Weights of a small GPT-style language model, trained from scratch on English Wikipedia: RMSNorm before each block, normalized queries and keys.
MLP neurons of a small language model. Each row is named by its layer, matrix (gate and up: input weights) and neuron, and shows model dimensions 64-319. Each number is 128 + 32 x the weight over its row's rms, rounded and kept within 0 to 255. Numbers have three digits each. A neuron's up and down rows have the sign that makes its largest values positive.
Before each neuron's rows, "fires on" lists the tokens most often at its 100 highest values on Wikipedia text that the model never trained on.

fires on: ".", " (", "-", "w", " w"
L7.gate635:105148154117105120079123132125118146164107108124119138133085159140113115132114148152090181148200112213178147131141137126116159120193136134146139105143139156120124118134108052094182124128112106130149119098163177085111153060088104126112176085128072112150082120173140144133136093119178163154124150096060134161091085060131168097142180123070102190126122066174144162124160155168147118130192107087096154098101120115171166094151197093138185140146114123125131165111121125130089132098068156180119105152108125184131116083150100193070138133172137136093113146122149166162053106193095210225145102158087140106136193164127122106133161115172053144158157134093163099093153190143150127128124109175166129076133153124107135131124112176173120116101070162090195135129138123195118086150070110
L7.up635:097162116113095101136157098128174182164071129175150104127129095088114135134123073160132137140168087132137097129100134177155191135098109166101149139158166125096095156120142202084124123157120142131128106100172126117136154111109088096088099084155125112099044116099144090108137042142117157132079117079157118139136141132140126103139144159099154194144151127134154077112086125130140123154123110151065088106140152120134198097118154131154182074156160122131116080202156097107069131123096122127155099202123093133121145137115116118135109142110153187044045141176151178142070149097099204102090132173105127149071157127140116124145158129203101160155091186058135158193161156117162083156126150159177167188125172139166174146147115095058128133098087143099135119177156089104125153111104071

fires on: ",", "),"
L7.gate133:123112105107083203176113107174195152155104177143144068148113157151172084129142148103125115176126094125157124163109099146142088111150147136148156169071104145095189091161113125098078122098152156144170124168132167092131143153117127168093125064117129132133102091155162089185126117141148138150173107141159140164129135149115077138151146162113103150102213218106121115059103126117170137082119119083129199156134090178108116156150172096192184079124211100142122099118113133186171189188172202138128159145180094080178144122105112073157082150121184109141056145151144126129078161117085168109128124103151107133185182103103127150100166103111079145165136098101134128106092082135177097160132098110145134144097089189106105161165127166141063153068123137124094149157132141140085101132179109
L7.up133:133094117116138168108133150175190126162100150111105053158139189154143128078140120099128087070135098129109154137121103140190150090135177135171109182102158149128097146098078147158087154085154157164068088134144129129072119176160110147085121101147131200133124080137101173139103190117170108184131122158094089164122103146079163107155113159163117097090137156131094179142120114127160146112099119121098133174116142100122081120166099128200168104175135158118189147149177141160088150152132107113136104125155115097119098155124120117123093087173104092129114143129114210128160129091100204251058128109125140119142120120152103071124103102107105143186174082136119131085072117138128068116103140119138106086122139098102100128134134057086145102089127184169165137130121089140159122129159121

fires on: " |", ";", " /"
L6.gate162:139188118113116137119101119144149106119136153098129081047188167070133137111114198157131129138161114088176085083108150075138165124126114154038143150107135118093161107203104139140168173140142145170154109136163079137124075075142120193089085152065100157119116067143108152158110111079116096090168148148132134160144139148138138117097097088133118114089179098161150162125101144155164142193127095127077150105176137176177111104110132129119153089098078110194060161113167167101142086158125149148100092153101098157121211144069136136138146193111107150158150081105173140105098148112111141153132116134120148114118124093140105165095109124131107119168161165136111133067112118159162134123082124162129124172166155130124174128183079110073068110100125136150150152057164146138094114158102054
L6.up162:107139160111094142103147093152126144120067105154130124110104139084159190066106111120176148150134127142125081138149129171170117157127106148109162145099164147127151180148112132158123161131093137102087170132111109114076135123160155141064104103144127197114114136173114142145120246100154204124122067066201093092111089142142101152143087138167131088155061165123107089100129103160154116129131160101118158134164117130118139134151157131092111045156085192111104158154161146138090161104135135166098137166080110132106123166106145057113096189132099160184071072081132141136101148085145093128121125153153170074103087173124114186143131125165173151135131145153121096137143142092223080116147128098149123122128198144139074179120154074135141105161026123157164087124166175149089131108134122

fires on: " |", ".", " to", " and", " or", " Set"
L6.gate414:182122090147123104120142081148026133123146078168160130149098169126138166119127156146115178146137101191095124126139110168146141168107185093107102127129154111105119163180119123103134117158135152125108092197117133126137156056124085147147188064117125108102153164143134199122132163139130254140109133130112202135148176068154124101137158150151143136139099062180110148182136083152105125121153132125100101145118126061146092113101113148142107117130105189147149104121100161104130166133100221169151100143146175152138112115148047139112165099061139102081113143115137157115097180168092142159116147131125104066089146099163140106139159101146154148164117131079120168133127111161098127120152242132152128103044094124119148160128145094093170093150137111118166133069081068080123123067076089
L6.up414:117108149160138216161079090078177083084105078135090148203118099093191095136136141120145117156133126140147096071104179107050113135131099120088177072119112056096134122152101103133164152101139149097075157147111108103115091132187119154154090122098153161132200092096112137140153106116176144095085130079126090124107108151119092155111075164100138131072140122098141105072102135109115172133147173152097216141095137149104152097145085144093127109106125113142104136156133107069145122132165112138125097098106120071088139165136090168140090141131133150111192169185101137068086118136150144120141121121195114083122117095072122104182106121089133097127175166131088162141195097119158147201131116086121098100102138116117152097159090166109074195160115141130049169121084141101130146107152084

fires on: ","
L7.gate609:131100141100119156157067120169150158148138113149125148156121118055073123075149129093145110141180121145110123102161088129183116066148120160141124156096182115181115107062113130103107115143134196195101140127168138147103169171153139130167156062166155146121128151130129153154135069130141129084138118175133151136161109155116103098119115153135169141157134128073171112085108099098142170175059102085169206162171078127100129086171162100102117148139107142115143100079082075110167142162156117131109100099106081116149180093183113155176129126142128114198125167136197070046086141073130128142086146115117160166129154181154111132174149170091148126192088160138153143102101179150172134084188098101108205132133151107135173089072101102105146120116103071186109126103085116124125117144126117
L7.up609:154072202113171157127130177099195157116158169098131149131142151111142138139178116139116146122121089126141143139102065102149120196143103124139059107122128142151088126125155129155052155130147147104113094145128094120096142198126047080099163112097215117123082124132117145090129130120176108078163069096150102178122122168125100089139126108166121190160073126123133093082146131121149170176079131131180214098150074135125168142149113123122174078115176132089137137130113132129097113143108128167121086099092126164172098096193126084155142122149156084169148126155213065127126138176092125121094127114131162185112100102127084079150093118124173093168102111133158107116097147122117077120176087144096158173104135107130136075091156055029148106151108147171122122080128121147123150124139144

fires on: "."
L6.gate190:157108130117119111131137158163140160033133091122143208172112108138123136097137102074132153102137118134187109119106102117163113143134090150170122176090178114131108103101155140107061110136093137100134095150142148069112131134167145138139121124109090107099128151134140136145115039146179191122146169166088133143188125162161093074133160123123043149114100155132128140094140083116142098098116157100090127057132067139129164155123067145152102135143072129151174155084117118160093167117123067190153075092115113170184106148115149122105126161134152150117075122151096155112075098151208123143166142144123079109132154120125103151120106121101100177099130182195168121125130146105158093100103084199073154140098207113143108098116165150107214066115075141086181096114195118126072110075135134
L6.up190:162134155143156068087108180153108153093115134111178188165097127186150124114088122124123151122132109177118115161134115133165062184084149149156125116134122086108115091114120124080103114139099103131167108082168135080159118173139152084111130116126083175103121078155154143123136092158148126132164152126161167133155118086114133095150127171090132116150117100187079136116138132109073144143145150129154085054133121074153147119162145098165129122133136106190185096088175129109096111081052140158131105154122083153232144160105119150078125130163107175192135169137091126111066127097101137166155128097143110106151166051127132141087071155094087146101128140135154131136153162136151123130109094162121163132087192134123167074124124132100131087064113088132178105111154118119042071116121078

fires on: " W", ".", " L", "ville", " the", " |"
L6.gate161:188090147134117093117132107133136100117148150128151070134147151090100192077049082142103149139104108155144129051115170133101137144087128134126133116126164069125188177141140129179120182167066151116108115141204176157114156122105143106175122180087122163166130112078075093127084099136075112154115124163130129146155169110124130120152075116090132143139153139158116123193138056105069177123106109103116129108114112150173080117125119094148112148092179135101074124074203118115117117118191160149146148125186079099136126116162100110087117133169072097125091126114190165110099099162157185148148166118062100137117182159130122115116186112142092089135129110101118093082085092176165185073066121125149128166205038155109186114112078081151134144160168101135116134122097178178116126091128142
L6.up161:152113138144123100088098118095155116088102087125061142037172116158165114149161166162131153128099144114091135124106103147170128106086172152163071120165165155133123114140163112161100131140087153118109182160163111118171126128141124130151042181177076102088072141145123090158169162118150125154082076104098146140096136151157105098164123088121159172102118118159104101156141134168122087120172088174090138122126092124127141135132108121100148106132135100152141144134119121099132118066111093105177173188167195065129173065108079142076094140149087140166070110120164184095044124115150118121122105116100119137139164188168127139187166130150128104117128144156105146113161140149136157104111105110149123107120137142175152097108122079138169113121120117147146125096162142200157137097080150

fires on: ",", " P", " of", " O"
L7.gate123:149143146142118094172126111132190082125143131086175154120075086075178131120171166134176134122142166117127166143178054147094109134110126155108190111098176145143192143150090089129131113130138086102119173141166140068126141147128141111112135120115193095184096165089121105179110132112140119105087116091158101153118108167095079108149084132112151142126112159144099125127183071124144131153091114133106125138121074068136114126094157117155176117079163101126120154120096131133134134170095133156120145138149114078186159126182093146039151122182104123135162074125096122129143112107128074136178074171140214125191105105121155066079158092169139183157133229137142114083147107150095205127139128058100114149111115138109142131157142085139181160109153096147054142097168132154125147162066152
L7.up123:074093144088097119117148213132142155202109130047123137098100098161114184139117129096150104097138123137096191084083098167140119158160122168163164138118193097146160131142117152106141101142171143143132144166141056146184086124148143082040141128114123140156102106144114183107134116067069134183074142144166110199138189091095097106107082144122099160145135140140110121090146077078065123069152060113118165132116128041125164114094156132144107118139140075097150164185132100103123091150189205128136138086140115134125150141120076084106068098125127100136099140140129127104195105096122115179117146177133184159170169104102139161090115080135107105156130136073139096099183067153153137156119099095102108091086131139100117184144082112145166115106135157129089137117050173151051173107100133

fires on: "T", " Z", "Z", "N"
L6.gate109:118139103061153116127130113145157219066116136144115155146103149117159121084172152118137105133121112137122140104135122132138150114142118087123163115135109148127185164173145171143135114169106146094139134100127156148125119165135121113126181152132175114105143082086163150112099099121142114055129114083184185107199095136139144131142112105149068069153138082144131176112075151109209109143093119137140118165118083162097141127131127131172148158117149167082124119159145118118127118126079146175149139074127130128142111123147133180179104118100104131188168125155070111118107125110184095104122046135130109105130201151158146112101183149102118142046122132162155153123132116152147161071076119133082101154141100119091066112088149095132190157134184156178093130102133167112153102076158128
L6.up109:188169078112118152171071096130106116114127183172144145126103143182071097141139145100220086061133082124093124132174112157122087138104134184127149133120109076080117106140111091109164177133112069161076099160097183138093182134160142143129050213126111113157130135146103148126121172116158101131110111129086102120077157146099110112131115106126122199110150089183136108103152138128137190111087140113145094102135147139199111138136192149173137107099063163121095105132144110112084147165172074168135190124127145160108120120133142092126130140151160150090162142119164142076089087170140092072078080115178150140110082176063197120120135067155099152118112169128147121081078148152149140124110107111150157148166088090105132102138102167126106129119132077101104104157100109109127167098102127

fires on: ".", " of"
L6.gate461:143135143106152132160101151079145168072101134146070179153105160100148122161132143109118142097125134086121117119080105123193140130094082105132120137126121151052181133119178176067121167105132083133159141123160147099141167136105138130136117128110118175124134092094155133109140156108123117138128094123155130112155117147098124086181140157179126172108146081092126097084124091173187113087120152090122104083125077107072141106144152133115045104105100204151148097054155106118130179047122114131181160143088116072112124152132116051063146112170120090059137106173102134139129132130120152130095125026145156067133184127108105078091146168128093158148164129155196114118105114114127158084094125127120095089102079104140170129140092157112115108093095213113149193080113141185159168122139119
L6.up461:072179149143157068120146111135073111156105191107152076160167099113185148152110106100067214096161148166133124058136182164185087114181162118053111145091158131169150088155164129144118117155112098127161160081144130130127108095136164176157168143108072144060112137115162154110168126148174106159153129152101186166140154135132120173152153166154110182146147053123111186055112135125143092172158132060144136152161132125133121065134119142072133169125142144133180140101095107079134120147153159152107133148097126147110101138102138066066095170159064144118143073186064055121141108194114180140095126155122146116166140170125103138066120126043174175177138151147130127133137135108114149177155143119152163068132113132156134158124111110132136108091138060113112096165107140155103102122112120

fires on: ".", "\"", " (", " |", " Henry", "ard"
L6.gate50:109119126143126197091139142095115104174087099107087185056094074106171139135146141132103165121145136174089117141164101093142154178157137084129120214162097171165133171159122135059126148166154108112094182124157110169069155105071181152098112147124097140066113092136085118154106119175159083189131088143131064119130145142159150122080105132126116109123128063143135119173138116142133119070139123074092131131171102146196149140079144127126082106126127144086171125104132134112135191112099151191099128104134151169124134185090101143082096137141156115183144141105154155109095184132101088104140125032085147152120092159134095105120126111085129119129120127141111090108143159160124130117148168130119115149125135131127147131146152135119104099131092043149109159160147198124065081099153142
L6.up50:163167112171145153163138136063097152180072121122062131065136180146104122173146124163126173097135119109103076129137117106159114126162115174148111147167142104091108159120105110159143175145073121128078161126136184169159138038119148138164064123164102161139110108118190132146097105129185156095139065134117150132146120145149122101171069178061149143117119133121135103149138082123142062133169136100103162106191102133148162187164140098114147108147159131092132084066122107092154081146134134175145146106117114088118162129102134109194135135091110093183104094215104065156083159130113068149106120159093078149138079165170122107133080139118100178108182088109150096172157128155206084088162114115118163131135127153105126069155080128209177089132115155152102096056135117090089130186099144

fires on: " \"", " (", "-"
L7.gate65:135152105111109140128117161078111083127129132124104148100168146113113117138063115120126056175127156104188106099114182172114151153147152159112134091131129102134133136150115144148112138117076087150148124105140085115119132133056157173166147144097163160165130150104215120099110110138073113148177145131092116121115132043083174095137135086090133144035075121153116138111139143114163099085115131082111129101144104124138119135122168096126102100161166142104143137155094138096062166136133173158184118136101119065166066127175101177112138140155126081135160122104077134147163146120105174089144098100109167160078154143155118113155147135084105138194119145120094148060138137089201131176168127087147133169110140142125132061120141127203149120165148134191150090122192079130130156083083179
L7.up65:116147118097126139151092133165108149097115167175109121118121148139101111146143141169158134127160159128108081109141188128149162123173124149079140155112142137162115138138138208138104115122110150113158111159180140107123134086168119151124122074117155135141088108150171093065142135137092084149083094121094139127117185080103115103110119125104195169179109108118187127124143148101147141168152128125146157093134096129129096156077150095157171107127153061100166103155106135124141150095112113155117128112142120109146117102161097115112105178160086080166146120082103117153143101120148112120000124122112139115075159085119142134090120161089135089131096149153136134255127169137121146122102244152161064142124117112150128110103088163092107116108170183174094101116122172105106107152165153

fires on: ","
L5.gate144:104130174119121101120113121090203187132107132067151127139143138081113158076157143111145181143139097107075189113113066160120133124101103073234125128140197183124123101024127109089073076122158166104107102151125133096125136117143146155105132139124133147129045138111159135136138100145152146053149112170109077163126100081120115070096235090129111133167148104107148123142110127090162174133070124084091201040203102135156123147187074113111157102128100123106125067124109146114151137165161122207106078137052142158180089138157130130143063140095127152108127128111138076105124115126119110172153137123097108128164136122180134104135144137140089089151116135140185115112115116098131135093144052094121168123078164129144127095156153133125126169147090162126145098053112097106160141125181109
L5.up144:124072133111111117183121104130129140134150108166177037125122126186193066148134173098167147129135133119177193099186095146120136123174166127155066200117153149089187118088125087131136151151091139125154147156192154113065150130133131117170118104158145185074155096108123163127161135177159129078139118182114034128133161167166107113128096142130127078179123108093139153086158102121136103104155124130089142123161022107090109167140075100139171119088052159141199163115058118119082115140133073153132099120076167152164154122191176128156143119113132098185201165132132115091139080176138147131150142100105141117157084137181091105133144113060098116160116124137127083114103089167136128090172064132083166145161091116123103099119156121174177126157112107112087144150162091118093179129180147

fires on: "\n", "/", ";", "ana"
L6.gate95:094108146192101141124114163127154077182121091105119116153103137126110115173160148122084122120161153116109106152109163127087109095119158114050133107111134166115131124138112055117135174084137184133129149120120125102185137146133066144137184106138112191104121155103166091104059158159127148196117075114117081160117127140105139103100105109086115104143148060142127151138094109147097163102078129123095150164135092098188119169206172107118145084117101178169120147113149061083116097151109135120095125133123144116155120066096102085140133166195112124117135103138152103140085128096144142116138081143098145195113180180179103124145108140194137130188151176132150099134236097164161118123098189161122157151142104160120131155182126085143088138069092120090129092097122119101131099152148105
L6.up95:047135124156092201136104144151153122174117113090110158160139122135113068151103142157168117118151165124167085159124173127170116066143104141130161085112104135147095167153119070108142143093151091163114198134157175069177145078063151110121192124165110167137142120058127138099074118089098115178176118144091157108139086139148130092159147139082133149202140085133106124052088079147099153173118096076109136129080133126178119131124152185136151103104100176159128169151183143107084106134088136067102131068132113132117156140108089161118093153192131198069173109152182056148098102079104099109121137120184157140173138161130124173123108146206139110173135069169151124164175103140128160152184137107086215101132119135100148128133120126119068110091108149150119115152131115104088112163099084

fires on: " |", "n", "v", "."
L5.gate163:152098145171138119118109160109081159139121098138161114164139167149162087147145117123182180098135165139125118091159177090103144121130112129059194130172114143131116172094151100060136151114095115096201132143145136035150169144124130166089146178187117178142118104138136185137112135121090169087134099121183167138114110154081109145178093142144120167124090086129119106124119125142122174154167172130122168126098048111202133214092138117135121143104116084092121144088071113079108164112114100076109111138143110107082085160162110110063102104133177072099167091091192100082121150112124116174103163115130149152109116150149182209138168091151103155138159079102088107124167127170103193133106137102161143123137103156113105120156107104147121088080112177172106124121125137152170074133102110
L5.up163:117151150119133155107144144093117106130139111162130092163070098167123117141120115181156110076146115181100113037122100089110130144155089167101207122161156115083062158138122171082092148132132080093099174177143097131112132152070116119073140154144156091116138108133127130152147127115187070205133119084175099106139108153141064107145119083174134158161121105127115105164131133108123114100136175157128133152161114086157078174108097146090125132111102163176122076154122139075111127210135152075172130096201113137117124147131140173117130107147166082166118160066158075124081114104123123146125137153143153105157173099087145171134103186147117117142200153101139160122135167123097138151067179038123118102066087143096129099095092150148160130093079091183164165088064179180151098104090137

fires on: ",", "'s", "),"
L6.gate224:085200090141165150139077161103094115177145115110145116094197113100155125118095118159118189116117144148138180162118151194143170153100100123144100109108100141172151109166107135155128146117144094114144128152117137095058129106113147082115154115177104109152091133114132113135160130193107102137125179113130140163094214070122131120146178134108142135091179113117199146099149079136122147124135133126098139146125184120128153170092150122125156161105146134155114112098091162102131131154187136103159180125148140122188108156148123090160140152142158188149078161130052061130099183061142185107140158079066107099160084148096145168152143104101166129106136084157123137133163138126132110158137164091150151124082140104060144136119092084116100095026084121129166147098078161117188083156215145
L6.up224:142108148095141131114167152151085111102172068103140137060139163113133092116115186189163142158160076082074132129111129195080164141160165148112118097121132136164094132073062124141178153150118145082098175158100156106033180131121172126137094106140153152145099153154139128108098149165125127198142144058103162151107167109156145135058149179069149094130106104134130178115095157091145156151084095102104153164121098111136135121083144155088189118110121160176173062165109149140146120110128055120134110148105130179120133115147136095145111127084115159150124083161098136171157180164143175118145100142069101087071102138168098086111130112087136135146159093107104170127104118167212064143214139076194167124175135177122063075114162113077160119051110096149141108104117141188180100138144133

fires on: " |", "',", " /", " W"
L5.gate454:093065143127154089101128087148111153102194144142128139109140146121099086174124191167139123108125100137144094095148150134149178102125103144079159127107144114088119121163108160095122169144110146111104103151157062128168081085181135157085100118133146080100080117155073119117134175123138115172151108085134134098131141170143109143118113128147109191156131085056130236132139108097104128109069204169110084148132130111115169096083088165060125072091141090170093091138108099116117112146141049179117127162138175130135063086102116152128112086098080098138124088229206155099141136142125132171176107136112093115171133113120166138128166128113069163130101149094056088040145107115167122104161117116141105167179135159176181118116143113093143119100148071110156115117121126120138158140099180
L5.up454:142107159120138112104098088114123156121160105119129108107122158120185135116142150178147131114138146175177087102111073096107050096163088172100148163194124172094133112124176177163082055104109107175139181129054115092141169062123145115104147098154115192119117150139113115132131134067095103111120080154128110096077088177165151164088116162097196158126119087069130153066099127135064101126122113092134125075191178121107124136112164148110132032136177094186122125117153171071137124142138087168134134152158127141129164119115154157156070140092094123171099145214141121128122126144080126160158090161100120202097093144127132132143121116134145152098146131129144119092149185196164164144141142147154133122153213116138105064047123022143142084118070105137137136178148116171138153116079182

fires on: "-", ")", "/", ";", " or"
L5.gate390:154157134126150146118100121160113119126151116157088123143070105114178143227150182110153104126143124135165141134101144073169113158159145087134165143148114102111122101079117112113118147155173211124110096085123140045115163122107135154164136145167104144194104120071096134095128112158113143114114118185132122102086084143107118109146176134093108139117089095145116130175137156161130094173182094084102119141080152035121130122119126184096147081104115126118116122147132117132135110129121115158135125094075136092143147120049134098130129118132126109109123124080118134189046177145117153150200110136126093130086095154049133159094058203116126123145172157099149082138163103166105076153138122095139159118084095161128134143140162120078126108061131131107124130100147094146130146137167120
L5.up390:050138137149125079123126171158130143130169119124083197080114195119207083102134157093156152121140085151138143148187129159169174126064148168143109092168142086123103123167153143157148167112081145093088121110109147119117120122101072123102189151166150159196125174164120153124102107150168108144154139105136130169086097151111121123128090104162153121078107116182137154161115111158138143122087082053119087132126137098118069129135095117095115098056123120167126060143176120093126113169077159133104132122112060198097080146097120089117156081109121174103112159099109147128140147157118129071113143136115158146139070156143105143104123118156206132099161105110119098144115174120112112114129119096104107082127107112152077127114143104113100124072142113146149172156083148074151174126157148

fires on: ","
L5.gate467:129113097149144148205125123133195192080152159188134153061086118146192103093141131141135147147127098080114154080132117148078144121121162210102189123100163169139116101112153112173100190182154167124129105163182059118106107069167128125093119137157144078153100132117065115117064157108167126139150159095161112138083149154099133133120088153073159132148173137149161149094163138049113126110100101106141227160076145098117092099136076189091173100147096116185115137148059165125154146120117138175143124097117146163139173098162118118141121141118104109133118158161121126108135156081125127137133093145108160141136111140138142125090127092122135140157111137147027088108187139116150136129126099132110161222129172178101094120103158070140148107147129104110098103111120108182058179137121103
L5.up467:096104088122059191102141156119160134170146172090142096143157087133197124117119108131086144136128095161108139101118095136137125114133229113086145146119199124145151122158090097102150092193103079131108108174117170163167110075121116165122141116147142068155144136098120125173146112179108093154126091077128074137139139142156095166132138159078147101149197140144223109135112203141137156108181096130102233151113123137066150148133149133155160082094102102138141154098098176094142114089129113116107102177159125103116098120179107130147096138090180092109131091218138090079116090060103079201154083083135152116157157135176141101093126085147126122101089172078066099118114122088134136161208187104129169173146144159181059077131129088121130150155113085139086126185131097116104085113120105

fires on: "y", "ay", "iy", "ir", "ib", " Y"
L5.gate222:073116148130174175116075103162089119190119125136141081156086151132163171134069170087177115123096129122091120120092102119135114121118137109103178129088105095145101127074131129170096160171045096167120180085119106124201129123126113118090120130100130154073149194143122108090079160190141146167124105095123087121054106078101109138057124160070106141129165100126149098141102120157126092106083130098102072139095090141235162123125117090122122074126199152086113161104122162124114220132128102126144105188114164133111088129138155151068187137110145123104131121107151134140121137152146090139150114110162082145199125179125119155120141121108147212169154144167148137088170156134139134123153114101086148173110096076145154141113117130074192147115198096144088120161113056089113133164123182
L5.up222:164050178113159133042166121204104137178104098147114116161106104146128108111099134070093134124108158173212163194107180158057099142168155126135125140150137095118155123152157129139138170179157213169139151124138098092153181133143164101145157139125166160175117145130134131163137133088141118128094094152107084108108105164135064091131113133121183133122128138143098110158112134129165082128188117144117117136079134117131129074119164099114225142130146129110087142160117148100104138149135077110105142169164206171084134123156170187095076126127157143107131079088081139126158173108102069164177146135130168124078118167151067153098132115121130084109107157175090077143137155135154153085165176152141169145075155118080080117158095163096115131091141212177135132157155126108140154155101153

fires on: ",", " |"
L5.gate275:085104131161173133148160195139111155126140130173133169118155116131178076113169161169143135123111123047187110208160118134097112162135130136147137149129089094117124123086142144123140175134122125194161115122094155142127169145173138106122127071107145115148121147088152112127131149124187166071140171112203072128103146153134100154122147126142160135132133118104134116097159166108111095202146129104133108133185118117117203170125134116107140090099076076136064154147053183108149120077187116127148135133093153099118146123094151126142130090168110122137058144173129135043086098110083155175128167103137107145181141120147176154183159110107098085096075131110134129147117119148181150094123131131139130090153130251139137157082123109121092118101101094122120068119159140097102074094131126
L5.up275:042110109196050162143129144167150108145062131116151112128146125113174119096145189129139152138146145103124120124154123139133149076149097168092147120049157122137172122174123160076135148193168106119166169215155095134115156128094134091130135118077112100149068077117144134098142144134076147101067125107117077147172133092177106204134143150056162096129123143112168180127177087101105111129157127078084135077140104131118144127141199176118133121200109120146105153133111093113163132098128064110088093146067112122132139145162151098170183141153131090140138157192166154080119142109132132117102096097165138107157151172182113168172166113053134104140093122113169107099153074127146178121131110109122183112097104214137090084098151106156072121097134101137097144168159159103143116128148054

fires on: "–", " |", "-", "|", "°", "."
L7.gate170:169138105190204099132103124123140168122096120171149167115151122105104104105121080144167158211149112094106105098178096103153114119143081098109140095145125120083123101167199111122156124110061155169110076149112193106112140079106148135106109130135131105109079065065084125145136138132114113102154112105095154117100166168061120149164166128100151125135154118185153110151142150121112082146077118187082159137049124139168117105114142126139147139126110203096167132105088164109102069080135131091129169160162115118124174140164107123101156093126130116148150178141121116134178066106108146149099102104032093150141141078071126094110163070135140095085113124082093162084135144148115132097084158153057105126161106179141124137142168120128133160088136101138127141110160175184143132098152115
L7.up170:126118130126164078133101127093127126129105147104109139139139106109071153085121150135116143213134180133129127124190115111152158128118148141147176112153125120070143063124165136123144116079160099170125142166109210096088146104037109187098127170097158109135093147117114109124149119185059112131152056122102109108132127132121137068162205156133132051123167088064138166102136102118154074133149082182122087106112130142186136090112114103175132147107103126140164104094086155106099131091109108146160121063095140066126193144141139153115139123074159159141098107118121167119162185136090160141147105089097078172161162075092165143129173195072196079174132141128157165126112127154142086206116100090087173141158133151117117129140155105195187075133127145142115115088150168131141162091119131

fires on: ",", " and", " points", " guns", " yards", " touchdowns"
L7.gate234:087093121163063159198103081118144146075161154095141160142053155096142114149095140222143132126119128110159141156088160160142157108092094151080130123151128138156114102179163143122107154095117174135115119111165130156182166142142080140172129174191142112121063167100126170175109106162138170133115062146155143134122134087121100090105117167168089147138097139159172080147079170171150120138093078098082172202115103178146071140181153110089071169135081129132101173142079134105111062090098133152122124087157127180080123082102110153174157144118099100094123121123146109117191172129087122098123113155113128097167167108172093134106080124113067068099085151102151115149096170113125157143171174088153024185118082107115098107185225080111150110074121145108083144163145106114149098132106160
L7.up234:142119161145159144101142177189182143106083146099165181145133164098093123143176166143110097117182077116053093144125180111122080116106140186091126137072164132160146126131161117130092123052115165140120108099057154133092114122115121121083148115114129103098120121050136087142090108139181138144172148146150132160156137083132119081142149124121104170148132128177159109089121114131113125070156112097175101129184182159143159095131176103140062127151116142114138135114188153116088071160145121102105178174111127131085167137116169160116117125156172081104142127132149155098081053113185050104135109158112139138110151120159151078104134106134089136101091168148134116078162148078141093137112174148100113124143128116173112123132175108128164141125039172123092133203128124158163063152131154

fires on: " and", " of", ",", "|"
L7.gate119:109130088108195119140058103110162119141120136083159069150093163172164155162169137133165143094122098143158144110062130119055125165107117122119100160167131155136064118170163100124066104095165063127161108117145196122127199119075141120160127123083123094136134166133141199108130089149127115123128126152106089182121117131129160153130166112082107131129089132155153147116155081145128137056122124166131116111106143156197128119082098136156109086143115150122055093169132173052136175116080166124124161084172090089161115105112119118106110137139161141097159165141128115099115080158104109109160152110129140086158145130111110089133120151078188160141077174076123104139130147134110103192129144138104115121118120167135126146182107132130096097151145175095107135157080151134145124107151112
L7.up119:148121219101174073083137095114091136161128145073136127094157136139178159119146117109209141143111116163117200116099138137146126150142164109099100141101184194122120114175176081117162180142107118145099169121143177162103140171115155148106102125138063118098153096123201107069169135149156157095138145115102157163108123177158146190121145149138157139165114149078130127090123122173151127064126110099205116161128143173101159192178093125164162118147117105142084083111144118122090175163120136102147125093106121089104137115137080112111115156114172128093154141150087152128101113127102200135080172098105167134040141113121081099164144121152163199117081156161173108143090083133124118117143104127103217093063114112123127120123126068082108131150126118058103178153115187127121136164050153

fires on: ",", " and", " |"
L6.gate265:118162124114062163114152138120171133144072168124173112127155128169161082081132163095139110107135115108147178093087194165160162160108122147111166130126143183079146156202153178131161137089120203155142083101129095110139084120152161147089097140105140127099165090100183137123197177119175144176057132145187167141218151128144064136104144154144100136105115077150121125064109142092147138075175107113200133113162125136134157104117145125163162160123107129154115131150123131114125183098123166105135103094089157151161090107148076115118087136098138163102094103157160154082114180129102161129134097141131085065211119159155123154132152100121105125124109153165097110098094123123156118155157139106143082175111055078057122152063129121122166105098113114111139070185139066128157121140086149
L6.up265:191095155138083096130117110087104139139138149160129101126114126119146127096157092152116130111202124147043165110134104128198131171101097112114162110107146088167137109139101166194075162173146108153179145220136165164123157109094144187204148126087146084194189092088148167161170107153189149121114181134177140171149176097160096169156177141089126141164118116111212084156138087102125120140113091135068243103185060116100103112163133095114176147164142065145117138121098083079120157085106153128134177092069133097155096146147109113110156148125115146077141133186127116052151107096128145139095096112140154139133107117135147125187105109079118136087120174142136105104170129180135121086144146059132151165154083108152130116133098147094141148124119122092103143169182112114111069126159066